{
  "n_layer": 9,
  "d_model": 192,
  "n_head": 6,
  "n_kv_head": 6,
  "head_dim": 32,
  "d_mlp": 768,
  "vocab_size": 2048,
  "activation": "gelu",
  "norm": "layernorm",
  "norm_place": "pre",
  "norm_eps": 1e-05,
  "positions": "rope",
  "rope_base": 7960.0,
  "rope_fraction": 0.25,
  "qk_norm": true,
  "attn_scale": 0.177,
  "bias": "all",
  "tie_embeddings": false,
  "parallel_block": true,
  "init": "normal",
  "init_std_qkv": 0.049,
  "init_std_o": 0.049,
  "init_std_up": 0.049,
  "init_std_down": 0.0,
  "optimizer": "adamw",
  "lr": 0.00298,
  "beta1": 0.9,
  "beta2": 0.95,
  "weight_decay": 0.0,
  "lr_head": 0.00595,
  "grad_clip": 1.0,
  "warmup_steps": 240,
  "schedule": "wsd",
  "decay_fraction": 1.0,
  "decay_shape": "linear",
  "final_lr_fraction": 0.05,
  "batch_tokens": 32768,
  "seq_len": 1024,
  "doc_mask": true,
  "z_loss": 1e-05,
  "train_tokens": 182700000,
  "steps": 5576,
  "dataset": "wikipedia_en"
}
MLP neurons of a small language model. Each row is named by its layer, matrix (up: input weights) and neuron, and shows model dimensions 16-143. Each number is 200 + 40 x the weight over its row's rms, rounded and kept within 0 to 999.
After each neuron's rows, "fires on" lists the tokens most often at its 100 highest values on Wikipedia text that the model never trained on; "fires after" lists the tokens most often just before its 100 highest values on Wikipedia text that the model never trained on.

L4.up171,262,222,229,221,233,231,248,213,279,206,202,147,209,188,124,149,223,130,248,208,135,167,201,151,166,225,269,231,203,195,164,174,173,127,169,191,198,223,210,238,251,169,208,210,261,202,199,147,179,253,132,177,242,145,199,154,176,188,249,224,196,177,169,206,235,239,241,274,226,197,180,187,240,134,204,179,264,170,166,194,272,204,170,221,227,224,218,209,194,153,194,178,185,192,197,224,246,166,241,200,162,205,260,176,239,216,236,147,228,188,185,251,141,156,193,225,155,195,272,209,221,220,143,225,190,183,148,162
fires on: "se", "re", "er", "equ", "ive"
fires after: "s", "ur", "c", "S"

L4.up331,188,195,180,230,266,164,208,115,253,142,166,171,211,211,135,236,247,170,270,157,159,145,191,142,217,265,190,267,199,219,142,88,205,173,226,302,213,172,183,199,233,190,205,244,255,209,208,107,256,231,191,164,234,174,240,216,162,159,179,177,198,259,200,169,269,238,196,239,217,184,137,221,239,234,179,162,187,167,154,218,251,265,217,248,188,219,176,196,150,242,159,196,250,210,232,235,211,125,210,164,213,262,191,138,168,204,129,227,181,180,137,220,241,261,278,196,152,200,242,271,221,203,169,236,226,269,199,141
fires on: "y", "er", "g", "th", "q", "t"
fires after: "s", " S", " re", " ex", " An", " c"

L4.up272,205,191,194,223,190,164,196,138,224,188,210,153,197,205,251,216,266,184,181,260,220,184,203,197,233,152,247,219,210,170,188,164,192,188,210,128,155,246,263,150,208,235,286,268,167,204,153,171,213,219,232,224,195,223,111,266,171,166,168,205,182,252,156,225,211,151,166,178,311,223,237,208,188,151,237,236,210,145,224,190,150,197,132,266,215,273,241,134,202,220,207,207,348,212,181,215,253,220,190,221,264,195,195,253,175,156,186,126,209,243,212,218,199,182,177,252,267,171,169,212,199,232,196,223,194,167,211,218
fires on: "ul", "al", "ic", "il", "ous", "us"
fires after: "ci", "ho", "ri", "un", "na", "r"

L4.up704,193,211,184,202,178,145,219,260,185,204,156,234,224,261,176,175,249,158,213,238,112,192,201,201,205,223,243,166,170,180,210,187,273,149,213,212,233,198,186,185,249,205,223,205,184,204,143,154,219,106,181,209,147,174,212,197,159,197,193,208,245,185,206,191,248,300,277,220,200,203,154,182,185,214,216,233,181,109,138,180,244,206,134,191,231,209,287,133,162,207,156,253,249,224,191,135,207,209,216,151,231,187,179,153,193,179,178,196,193,155,205,203,208,240,264,195,198,122,179,241,209,208,182,247,230,231,232,159
fires on: "ate", "al", "ge", "ation", "l"
fires after: " C", "im", " D", " An", " F", "min"

L4.up358,184,231,151,240,173,211,210,240,266,155,203,223,182,247,140,170,169,266,219,197,95,192,157,255,168,166,185,274,202,192,203,185,167,192,237,227,206,109,188,160,178,200,194,239,208,156,245,156,260,173,164,206,267,224,104,208,209,222,260,172,230,148,173,167,182,258,209,249,191,145,127,179,187,237,202,161,254,193,212,213,215,162,201,250,230,207,230,211,182,119,167,211,251,241,204,194,184,180,194,246,188,274,173,146,180,197,201,215,196,190,149,239,179,268,247,269,270,173,274,142,277,206,204,196,181,220,236,125
fires on: "t", "p", "ta", "r", "b", " d"
fires after: " ", " ex", " con", " M", " a", " an"

L4.up344,166,240,162,154,180,222,192,180,254,204,279,279,174,242,212,174,272,228,187,221,217,160,170,211,226,237,172,220,193,275,204,241,216,138,196,242,207,152,169,237,291,175,270,190,214,248,140,239,220,181,196,157,236,138,205,143,153,239,176,250,183,171,196,164,207,253,228,243,201,216,189,180,193,177,173,209,152,116,178,171,233,183,249,178,207,170,218,102,170,200,207,72,164,233,213,187,195,191,277,204,220,157,160,190,219,151,253,191,185,208,150,162,200,151,216,195,161,206,142,307,244,253,212,254,148,237,162,147
fires on: "il", "et", "on", "at", "c"
fires after: " comp", "th", " St", "c", " M"

L4.up215,169,183,168,195,188,171,202,151,196,131,174,281,164,221,242,226,191,216,257,267,159,170,191,304,208,198,216,189,119,139,277,208,235,206,202,168,154,247,273,160,252,218,214,158,250,183,251,172,205,185,148,249,238,140,212,246,217,189,163,216,212,231,185,208,192,208,169,227,196,215,172,184,196,261,134,180,205,205,189,144,288,227,203,235,188,274,274,204,131,169,160,195,240,176,189,145,259,170,167,145,230,153,138,171,162,159,150,173,229,175,219,142,172,166,198,210,145,225,205,195,231,215,147,234,226,258,171,236
fires on: "er", "ar", "re", "or", "har", "lo"
fires after: " D", " K", " B", " Sh", " J", " Qu"

L4.up70,204,195,91,184,216,177,237,161,198,213,183,228,112,255,221,263,176,189,139,222,163,187,222,210,198,201,222,193,177,182,260,189,166,197,244,202,214,175,199,192,241,241,246,235,223,188,291,206,256,163,166,188,212,255,118,160,122,223,219,230,168,210,205,271,214,241,187,130,225,175,133,167,221,161,222,266,209,152,193,177,200,180,230,180,175,176,183,203,214,172,218,176,258,228,195,172,243,250,181,143,113,231,261,179,156,151,215,221,170,192,182,211,253,195,223,261,226,171,265,211,286,223,134,248,225,210,248,121
fires on: "in", " to", " as", " g"
fires after: " M", "M", " known", " m", "ed"

L4.up451,241,168,240,194,228,185,218,165,200,148,183,223,166,178,159,226,234,172,174,169,171,193,222,205,285,252,239,194,219,237,170,208,198,213,282,168,210,166,223,234,114,128,144,200,229,195,182,139,194,188,261,224,102,235,169,189,235,282,231,208,170,204,219,181,247,208,168,260,237,132,200,196,153,243,220,161,111,211,213,267,206,212,196,201,243,182,197,167,204,184,263,173,237,181,158,181,209,256,190,141,218,157,196,209,237,219,190,218,220,179,192,240,279,167,231,255,184,259,183,223,193,276,135,126,224,206,169,168
fires on: "d", "el", "ad", "la", "le", "t"
fires after: "e", " E", "l", " re", "lo"

L4.up294,134,238,126,216,227,125,213,171,226,204,155,236,208,242,192,308,223,158,235,167,203,184,236,215,250,254,232,228,206,137,273,250,140,170,276,123,222,232,251,188,194,208,248,220,211,143,222,243,184,168,153,198,107,197,159,217,199,167,226,150,210,232,162,229,161,180,201,165,271,119,244,151,227,260,195,191,155,127,220,165,167,240,249,183,182,201,215,227,203,183,223,204,199,191,171,137,267,274,218,157,202,214,179,154,122,177,208,174,156,274,210,216,240,234,239,214,259,157,204,200,286,221,166,197,136,176,257,118
fires on: "th", "t", "it", "ce", "s", "age"
fires after: "cu", "re", "ri", "gu", "ur", "li"

L4.up682,245,174,199,216,203,158,240,151,261,171,172,235,187,168,143,188,178,169,198,181,160,202,220,195,247,201,188,226,195,158,189,212,152,197,224,179,154,157,266,103,163,224,187,215,266,205,259,167,220,237,172,238,180,173,97,160,218,164,289,222,236,188,218,184,199,242,145,117,268,180,198,231,156,161,216,194,205,202,158,219,182,134,125,216,155,193,213,188,249,191,177,206,256,163,157,176,262,146,228,193,170,162,139,210,156,250,177,182,239,167,206,180,269,215,176,267,215,233,208,237,178,332,194,162,203,243,273,156
fires on: "ea", "ca", "ne", "amp", "ough", "ma"
fires after: " Ar", "en", "li", " ex", "fe", " re"

L6.up118,173,189,169,145,122,124,230,135,260,247,204,229,235,215,272,180,254,206,253,200,160,153,183,154,237,205,239,219,209,135,212,218,136,161,228,159,115,182,141,224,174,225,265,166,197,125,173,305,128,222,196,185,196,206,127,197,217,194,151,249,255,197,142,168,184,222,222,116,236,215,157,212,206,173,197,199,181,226,200,239,207,209,120,232,206,201,213,179,222,163,172,201,240,176,198,293,153,177,164,284,196,208,179,198,199,215,168,162,214,207,255,123,152,215,236,232,219,199,227,132,269,248,174,226,196,315,139,219
fires on: "ten", "ver", "u", " an", "n"
fires after: " in", "com", " de", " con", "c", " ex"

L4.up248,181,186,214,240,198,188,226,167,209,214,177,187,175,172,164,183,270,212,227,189,156,178,216,183,253,189,261,277,159,178,186,198,199,201,246,176,187,201,243,243,225,241,221,261,225,157,273,264,195,180,110,216,158,185,174,201,118,172,241,226,191,268,131,169,152,146,129,103,241,253,255,143,169,234,220,191,249,122,184,219,197,160,211,179,108,195,240,231,190,213,230,206,230,128,195,149,260,213,307,251,177,161,121,262,153,200,231,209,217,253,189,175,175,195,196,269,262,267,189,177,228,259,198,197,113,175,216,173
fires on: "a", "al", "il", "li", "or", "it"
fires after: "ci", "li", " vi", "ri", " fa", "par"

L6.up294,189,207,172,206,226,189,237,145,170,232,111,252,226,140,187,254,218,210,202,163,187,137,186,256,273,252,239,228,194,186,183,211,231,212,202,156,213,166,191,127,270,235,119,175,213,163,152,220,162,158,221,206,153,166,119,256,200,215,203,145,197,190,162,130,245,181,169,111,218,166,242,231,139,141,188,188,226,209,185,145,223,219,276,188,222,262,206,143,201,216,192,232,214,230,200,122,273,238,206,156,191,211,208,120,209,188,200,173,258,201,195,230,248,179,247,179,189,310,201,204,244,205,219,271,160,159,208,192
fires on: "g", "od", "ad", "in", "p", "il"
fires after: "li", "ta", "lo", "go", "o", "ro"

L4.up307,213,214,278,99,210,237,187,139,232,208,221,246,134,230,168,268,189,210,226,211,175,243,157,157,185,217,158,174,142,193,192,189,203,216,250,234,297,171,262,255,160,160,214,131,243,140,197,232,215,204,263,169,189,176,197,216,194,252,244,237,215,240,173,223,215,178,126,241,180,215,131,147,199,268,170,202,108,157,232,291,164,269,203,188,147,213,189,220,169,147,183,210,201,247,174,161,181,177,234,246,191,207,208,210,228,135,208,197,163,202,192,168,225,213,150,262,192,221,301,212,207,216,177,151,174,166,144,157
fires on: "o", "3", "c", "h", "B", "th"
fires after: " A", "-", "o", "h", " H", " Th"

L6.up187,164,143,102,246,266,157,204,188,272,156,172,238,249,268,176,224,180,185,178,184,184,168,124,120,273,229,241,219,205,185,214,141,209,171,192,211,113,191,193,157,200,181,306,220,287,258,172,175,182,267,211,230,215,209,237,216,150,189,119,212,193,221,249,172,263,239,257,177,263,204,178,227,152,215,195,200,221,156,111,172,188,235,169,211,152,168,178,165,208,168,167,174,171,160,227,223,242,149,187,216,202,239,255,158,154,256,230,172,191,216,204,204,150,172,137,194,230,151,192,312,189,164,143,200,228,210,243,145
fires on: "re", "y", "s"
fires after: "s", " st", " c", "c"

L4.up524,147,214,208,263,218,176,218,172,181,157,224,187,172,263,171,183,258,164,175,153,198,136,178,215,189,209,254,169,167,169,195,129,169,162,284,255,235,196,210,121,191,167,143,211,184,180,226,74,188,184,236,262,203,192,199,176,156,236,210,165,155,233,239,148,231,287,198,130,215,148,197,185,153,186,175,185,194,194,138,157,299,202,230,230,231,176,258,170,179,250,131,127,213,251,159,237,201,167,232,228,190,197,219,177,159,192,204,175,224,183,153,242,235,260,191,231,137,194,205,238,160,240,206,252,239,286,232,167
fires on: "il", "all", "ult", "press", "00", "l"
fires after: ".", " c", " S", "s", " C", "t"

L4.up686,222,216,174,220,158,177,300,144,182,201,228,147,211,291,214,272,278,188,238,207,159,176,260,175,208,200,252,156,171,210,240,110,201,171,175,250,170,223,212,168,226,201,206,186,246,105,191,153,194,182,160,213,225,196,238,134,206,238,208,211,229,172,156,172,207,235,238,249,231,195,211,196,238,181,189,246,177,148,193,229,163,181,252,152,247,202,200,203,214,199,189,203,176,250,180,107,235,213,206,131,221,189,185,210,220,186,198,147,184,158,243,204,207,187,209,170,124,186,220,168,219,285,208,295,184,263,239,149
fires on: "le", "ate", "ly", "l", "ter"
fires after: " F", " C", "p", "u", " S", " f"

L6.up582,173,168,143,211,251,238,272,195,235,180,229,196,170,205,205,185,239,193,163,220,132,143,225,183,199,191,179,243,235,210,168,243,187,260,233,181,207,186,211,125,219,177,189,211,240,196,170,217,154,207,168,187,145,175,184,174,216,142,184,214,235,179,207,202,188,201,175,127,247,190,205,126,148,190,198,191,217,134,224,229,171,157,235,230,188,182,188,244,225,206,232,152,288,197,148,168,242,205,237,241,249,233,209,232,176,239,240,123,230,277,249,193,241,158,207,195,276,166,171,234,145,275,122,258,183,277,173,159
fires on: "duc", "ce", "y", "re", "age"
fires after: " pro", "tro", "la", "ro", "man", "lo"

L4.up582,141,246,149,226,212,124,188,201,218,208,199,242,185,216,295,248,211,197,150,184,222,186,197,190,219,167,151,219,232,159,228,155,159,133,244,152,184,228,230,170,196,213,284,225,200,194,169,177,229,132,173,146,229,208,113,231,159,220,204,132,244,200,193,259,233,203,242,219,254,153,153,200,156,114,182,187,216,195,222,202,127,196,207,262,171,236,260,142,202,179,217,174,180,191,228,146,187,194,175,198,146,251,154,178,195,204,202,164,206,298,226,157,235,238,278,221,199,219,203,264,295,177,180,210,183,274,228,220
fires on: "ic", "ur", "ro", " as", "is", "us"
fires after: " m", " M", "ev", "om", "ed", "M"

L4.up473,110,212,177,193,214,199,198,191,219,173,171,213,218,217,182,182,208,166,206,209,115,182,230,188,251,257,177,251,150,208,149,176,181,142,277,168,289,215,239,211,203,157,234,200,235,153,184,239,302,174,232,186,177,201,200,176,190,185,271,184,201,182,130,141,227,204,173,189,201,249,165,189,185,285,278,194,190,162,202,241,254,191,208,249,199,182,188,227,235,216,218,238,160,249,198,214,231,157,156,222,172,136,142,176,232,210,201,207,201,176,168,236,114,241,157,244,201,218,208,205,229,209,189,253,161,194,142,134
fires on: "s", "st", "d", "t", "f", "or"
fires after: " con", " Con"

L6.up107,179,148,235,247,254,164,257,237,224,240,218,258,154,195,233,269,240,162,172,273,175,167,148,191,201,231,218,284,202,196,223,206,71,131,248,176,137,123,216,219,276,201,229,233,248,143,192,216,159,130,152,158,194,191,187,176,244,241,232,127,226,149,159,191,244,227,181,248,211,170,184,177,180,236,195,177,184,162,181,156,184,183,200,194,248,204,221,96,192,215,235,155,245,241,204,153,285,163,154,173,235,229,208,190,169,135,259,186,220,217,136,261,170,168,236,229,227,183,226,256,292,237,215,205,150,221,237,225
fires on: "\n", " —"
fires after: " |"

L6.up406,166,291,232,176,194,192,259,237,260,162,237,188,208,248,153,215,248,233,193,147,145,187,203,183,147,187,215,243,204,136,155,196,92,175,194,234,191,160,217,156,206,221,208,238,261,211,271,239,226,216,226,169,232,186,176,199,190,153,238,191,237,203,190,164,265,239,207,235,170,142,157,189,210,213,293,232,194,165,185,227,168,195,261,193,256,223,198,252,179,159,163,108,217,217,242,185,234,227,123,273,217,156,139,200,215,255,257,208,196,165,181,230,169,187,236,228,183,229,190,223,212,124,203,291,115,245,169,218
fires on: "er", "emb", "it", "amp", "lu", "li"
fires after: "s", "st", "c", " a", " ex", "app"

L4.up328,156,220,184,201,192,215,233,121,253,254,151,174,217,239,207,295,253,240,205,145,200,157,156,212,222,251,222,243,232,141,197,200,219,196,276,157,209,226,171,210,196,243,237,151,224,166,217,232,158,166,164,91,172,214,214,208,222,219,206,192,214,275,205,263,229,203,168,200,208,131,235,111,197,252,179,209,150,180,203,246,205,190,168,207,222,241,258,264,186,184,228,224,201,233,131,175,302,257,179,199,197,236,178,189,209,210,124,143,187,224,245,257,212,228,160,253,231,245,168,194,253,226,157,130,109,254,217,169
fires on: "t", "n", "th", "br", "ter"
fires after: "re", " Li", "hi", " Bo", "li", "g"

L6.up386,128,162,186,142,106,158,211,156,317,209,161,307,224,196,202,174,182,236,196,190,44,173,217,204,218,236,201,204,204,189,227,221,149,195,236,219,171,172,245,168,232,165,160,211,245,243,248,207,180,240,193,212,174,258,178,160,132,232,161,213,230,229,200,189,225,207,218,200,177,196,214,238,207,218,181,191,217,197,137,183,186,228,275,218,206,220,210,182,224,225,229,230,250,258,174,155,190,119,210,263,233,165,225,230,100,235,187,189,216,228,211,166,216,254,212,214,205,279,205,209,278,142,186,184,134,165,217,197
fires on: "en", "ten", "v", "ven", "c", "ur"
fires after: " ", "er", "va", "gi", " p"

L4.up141,89,252,223,164,213,196,244,163,166,156,270,212,175,216,243,249,202,154,191,213,207,137,187,199,152,180,220,223,191,243,201,226,167,152,176,177,173,72,243,140,206,157,204,222,182,177,159,165,232,158,216,212,294,201,206,144,243,210,213,164,229,222,231,226,179,223,236,174,218,149,187,208,101,179,170,315,171,175,184,210,178,224,201,209,222,229,184,134,111,203,261,148,243,245,280,187,230,163,229,168,180,243,197,218,204,241,226,216,119,228,190,238,165,127,204,162,246,210,205,226,169,234,228,201,150,163,219,215
fires on: "s", "om", "al", "ic", " is"
fires after: "n", "en", "ist", "in", "con"

L6.up98,168,159,146,241,213,96,215,218,163,216,213,267,138,244,231,232,235,147,201,203,197,170,244,144,292,205,218,200,157,159,184,150,168,153,195,188,235,107,231,203,204,137,280,249,158,192,160,150,201,129,239,212,154,206,195,189,168,253,206,299,221,231,199,256,174,310,203,240,298,200,213,169,154,234,196,212,233,178,160,219,162,173,252,178,160,173,196,183,285,182,302,200,237,243,209,122,238,171,169,235,174,217,175,195,132,209,254,181,230,237,217,218,243,160,209,182,167,166,233,173,159,194,198,156,214,205,192,183
fires on: " \"", "\""
fires after: " |", " (", "|", " the", " or"

L4.up482,197,204,185,195,143,217,206,176,198,171,195,142,180,228,137,250,266,202,182,244,176,151,229,220,134,196,250,224,239,181,202,192,192,145,176,170,165,175,218,230,246,147,156,228,179,218,169,190,145,227,151,222,209,174,200,203,204,182,211,233,228,195,232,271,182,132,206,155,233,208,175,262,179,158,149,239,212,158,204,201,227,163,188,240,194,220,248,216,214,205,190,141,197,270,122,164,229,272,142,220,125,227,160,293,208,149,206,149,122,156,185,154,186,173,286,230,250,223,200,205,263,244,174,239,117,227,252,207
fires on: "ist", "th", "if", "ph", "ick"
fires after: "ur", "min", " qu", "s"

L4.up387,254,212,210,204,252,156,205,224,242,157,259,263,162,253,150,156,243,218,242,210,193,205,133,198,252,181,157,300,234,265,201,204,214,146,193,180,190,191,172,176,222,159,210,250,280,193,184,209,207,110,201,175,269,158,174,301,194,248,171,190,155,221,128,157,229,189,209,136,229,146,227,177,135,165,116,207,177,133,171,240,233,225,235,189,228,215,205,109,175,228,165,218,258,297,260,208,148,155,177,254,217,154,190,109,275,208,258,149,173,219,134,203,254,244,221,196,238,252,228,265,278,164,169,213,190,248,237,132
fires on: "n", " J", " U", "ad", "ed", "ur"
fires after: " De", " the", "ne", " |", " and", "ce"

L4.up246,156,240,166,217,227,214,180,212,236,65,243,139,198,215,152,244,157,192,245,236,146,183,160,205,190,168,214,195,120,200,212,158,118,174,203,160,210,174,228,225,259,188,223,187,213,213,182,246,200,190,149,102,227,216,112,219,121,142,239,160,173,264,213,144,224,249,201,144,189,223,227,214,167,210,281,162,182,184,131,225,230,220,184,217,169,221,236,173,168,201,176,166,184,229,248,240,221,205,265,191,187,230,199,267,243,180,217,163,244,299,186,193,266,256,196,220,225,213,276,269,249,301,228,273,164,189,198,192
fires on: "er", "ic", "y", "ri", "am"
fires after: "en", "un", "on", "li", "ar", "ur"

L4.up200,132,278,146,212,218,223,188,214,218,199,197,218,218,228,205,235,182,232,161,201,197,184,184,195,219,276,151,266,244,276,222,185,140,185,142,265,204,125,198,185,151,156,189,164,276,204,171,224,147,118,134,156,142,194,191,207,258,183,183,145,225,162,182,187,176,206,220,215,234,253,135,126,183,170,152,202,162,161,159,196,207,168,286,211,145,166,206,160,130,190,279,132,192,213,226,193,235,256,178,107,141,177,172,229,254,214,205,209,223,208,227,159,210,201,225,178,246,189,133,230,238,204,145,225,148,219,228,156
fires on: " W", "ver", "ut", "out", " back"
fires after: " |", " con", " in", " a", " through", " –"

L4.up663,237,217,186,218,198,174,224,162,205,131,203,221,208,183,185,200,195,276,158,195,194,112,145,268,255,224,203,211,266,221,228,223,181,185,233,162,141,218,162,186,197,189,229,174,182,199,143,202,158,225,83,119,153,233,226,202,189,220,161,155,300,257,186,198,203,256,233,196,236,144,198,182,191,148,190,275,226,235,137,149,190,219,205,216,191,183,158,156,232,216,169,59,161,296,251,198,189,159,153,168,188,238,179,212,133,204,217,177,224,286,191,161,267,181,205,144,333,132,170,290,209,228,216,216,142,145,235,113
fires on: "om", "er", "is", "ry", "an", "ent"
fires after: "ist", "con", "en", "on", "ur"

L4.up85,181,184,136,230,153,175,232,118,258,172,141,203,202,249,183,213,170,272,220,133,186,195,202,164,207,259,278,215,174,210,185,192,197,174,292,217,236,132,200,197,180,213,168,263,223,161,200,114,294,264,288,197,193,226,178,160,197,197,203,162,242,146,172,197,269,215,206,147,245,180,198,180,198,204,255,239,252,229,181,220,198,201,214,194,240,232,169,196,281,234,179,177,228,207,221,185,197,190,229,177,163,233,165,217,173,188,221,239,190,183,110,211,195,184,193,177,235,147,160,200,215,202,166,193,157,150,251,195
fires on: "d", "de"
fires after: " in", "ad", "con", " Ad", " con", " In"

L6.up631,202,248,132,169,186,223,205,231,201,221,179,236,251,147,187,221,202,183,202,203,198,139,136,205,197,233,198,227,186,272,176,143,206,175,262,259,297,216,252,202,243,169,255,236,196,197,174,184,219,284,252,184,238,173,177,103,151,258,171,227,190,180,225,145,215,183,241,226,238,187,150,211,233,193,247,189,171,214,152,208,183,294,205,248,226,205,187,234,179,181,184,258,207,185,219,201,196,190,217,183,101,260,135,189,185,118,251,204,133,140,125,203,208,234,226,210,240,313,206,191,225,163,191,221,123,224,156,176
fires on: "d", "p", "st", "tra", "g", "u"
fires after: " con", " ex", "con", "S", " in"

L4.up516,214,221,173,208,156,197,153,231,226,244,153,199,212,151,162,201,197,171,182,183,109,223,205,213,217,223,210,191,195,157,213,193,161,204,271,173,182,172,316,233,254,232,200,248,179,147,184,219,155,198,192,190,131,167,155,179,209,184,265,213,195,175,157,241,266,221,227,194,259,149,220,241,176,224,233,258,206,178,217,178,233,164,117,244,233,252,180,214,169,219,230,225,264,199,163,126,244,260,132,243,80,166,171,248,211,185,142,228,198,207,213,241,193,176,194,130,210,206,155,276,177,279,161,242,165,207,282,171
fires on: "al", "ch", "or", "ce", "ence", "ent"
fires after: "ci", "ri", " qu", "min", "ur", " Vi"

L4.up732,185,214,139,221,238,92,264,137,221,211,210,221,195,215,206,225,223,167,91,107,216,193,177,207,234,238,170,191,167,165,164,227,142,189,237,175,167,243,253,216,268,234,185,231,213,159,181,126,167,210,216,236,152,195,177,171,232,175,249,189,231,259,169,111,200,220,126,183,184,156,223,165,226,197,187,182,192,187,199,250,210,253,156,182,131,250,181,200,246,180,179,164,198,207,173,202,204,250,202,251,163,199,183,249,189,143,219,149,216,241,225,160,237,215,283,205,216,209,178,207,168,181,150,243,160,178,200,177
fires on: "und", "ur", "ul", "on", "in"
fires after: " so", "li", "ho", " So", "l", "ta"

L6.up70,152,295,183,168,200,271,215,243,186,183,162,253,181,218,170,163,299,222,255,175,84,188,196,219,192,171,255,240,144,192,130,234,158,216,221,239,202,151,152,215,127,175,263,252,153,142,204,182,177,159,266,168,213,88,179,189,243,218,179,246,231,234,196,174,191,256,148,241,197,160,188,148,173,162,150,192,178,218,150,210,217,224,198,224,220,224,296,156,199,166,253,242,190,227,274,218,206,219,176,261,157,207,167,137,176,212,180,186,245,167,199,249,209,200,248,221,194,248,224,223,233,247,216,254,218,292,224,123
fires on: "r", "t", "er", "ro", "rm"
fires after: " con", "c", " pro", "s", " st", " a"

L6.up402,140,149,172,63,186,260,182,146,211,222,193,259,205,178,260,259,156,187,176,252,211,165,227,202,228,208,228,212,239,149,263,263,166,135,231,202,213,163,204,116,232,236,219,251,239,169,233,276,202,217,206,142,137,189,240,167,151,122,178,177,224,204,225,197,232,230,175,157,186,208,226,243,193,214,144,147,225,175,185,169,144,129,199,246,190,164,218,199,210,251,239,217,209,145,174,184,222,217,215,270,202,125,192,243,211,222,135,226,201,238,177,240,174,197,169,218,218,196,200,147,180,275,156,246,142,162,227,173
fires on: "cu", "me", "man", "ct", "re", "ve"
fires after: " ", "ite", "im", " lo", "va"

L4.up365,201,232,166,204,260,165,246,146,173,206,183,209,175,239,221,183,177,161,163,233,158,216,186,163,209,184,183,281,211,230,231,270,198,217,291,189,222,171,215,176,186,186,151,230,144,242,160,171,259,196,175,126,184,162,183,190,129,187,214,144,206,202,172,222,218,220,140,152,301,192,283,164,176,257,295,205,171,247,244,201,204,196,192,281,136,229,239,169,230,218,231,232,193,148,122,168,336,129,165,199,211,173,217,164,153,173,230,158,235,241,223,225,304,202,193,197,250,252,204,213,212,275,165,199,181,197,224,144
fires on: "d", "y", "A", "ide", "re"
fires after: " E", " He", "A", " Bo", " Se", " Co"

L4.up480,150,241,245,141,138,134,279,190,261,220,187,195,176,227,188,265,239,234,190,207,149,171,211,210,224,215,244,229,207,241,249,145,224,210,254,161,210,190,257,199,253,226,188,228,141,176,202,127,161,199,195,172,174,196,217,180,266,213,153,188,169,155,208,204,207,199,149,238,198,147,233,151,154,219,182,245,233,204,226,193,226,145,240,221,299,244,197,222,221,147,215,137,204,179,151,176,274,223,159,178,212,226,269,206,237,219,159,125,187,285,162,237,130,193,308,201,192,249,186,177,211,234,101,286,143,146,201,165
fires on: "st", "m", "d", "re", "t", "der"
fires after: "mo", " Mo", " mo", " I"

L6.up471,194,259,251,235,158,210,222,154,306,222,194,267,131,202,206,190,214,255,156,196,166,216,234,182,240,216,260,196,260,160,203,179,182,177,168,230,233,149,283,237,182,187,232,157,280,266,259,299,182,231,258,171,182,171,160,156,160,214,196,176,282,183,127,214,201,217,206,191,240,146,143,200,197,114,187,207,191,130,197,236,174,231,208,221,223,179,179,212,216,189,222,90,188,199,203,205,167,221,204,246,176,146,139,213,156,199,189,172,176,233,258,218,214,144,201,179,151,197,140,198,246,187,190,227,192,294,182,129
fires on: "li", "app", " Re", "par", " con", "c"
fires after: " ", " de", "ar", " and"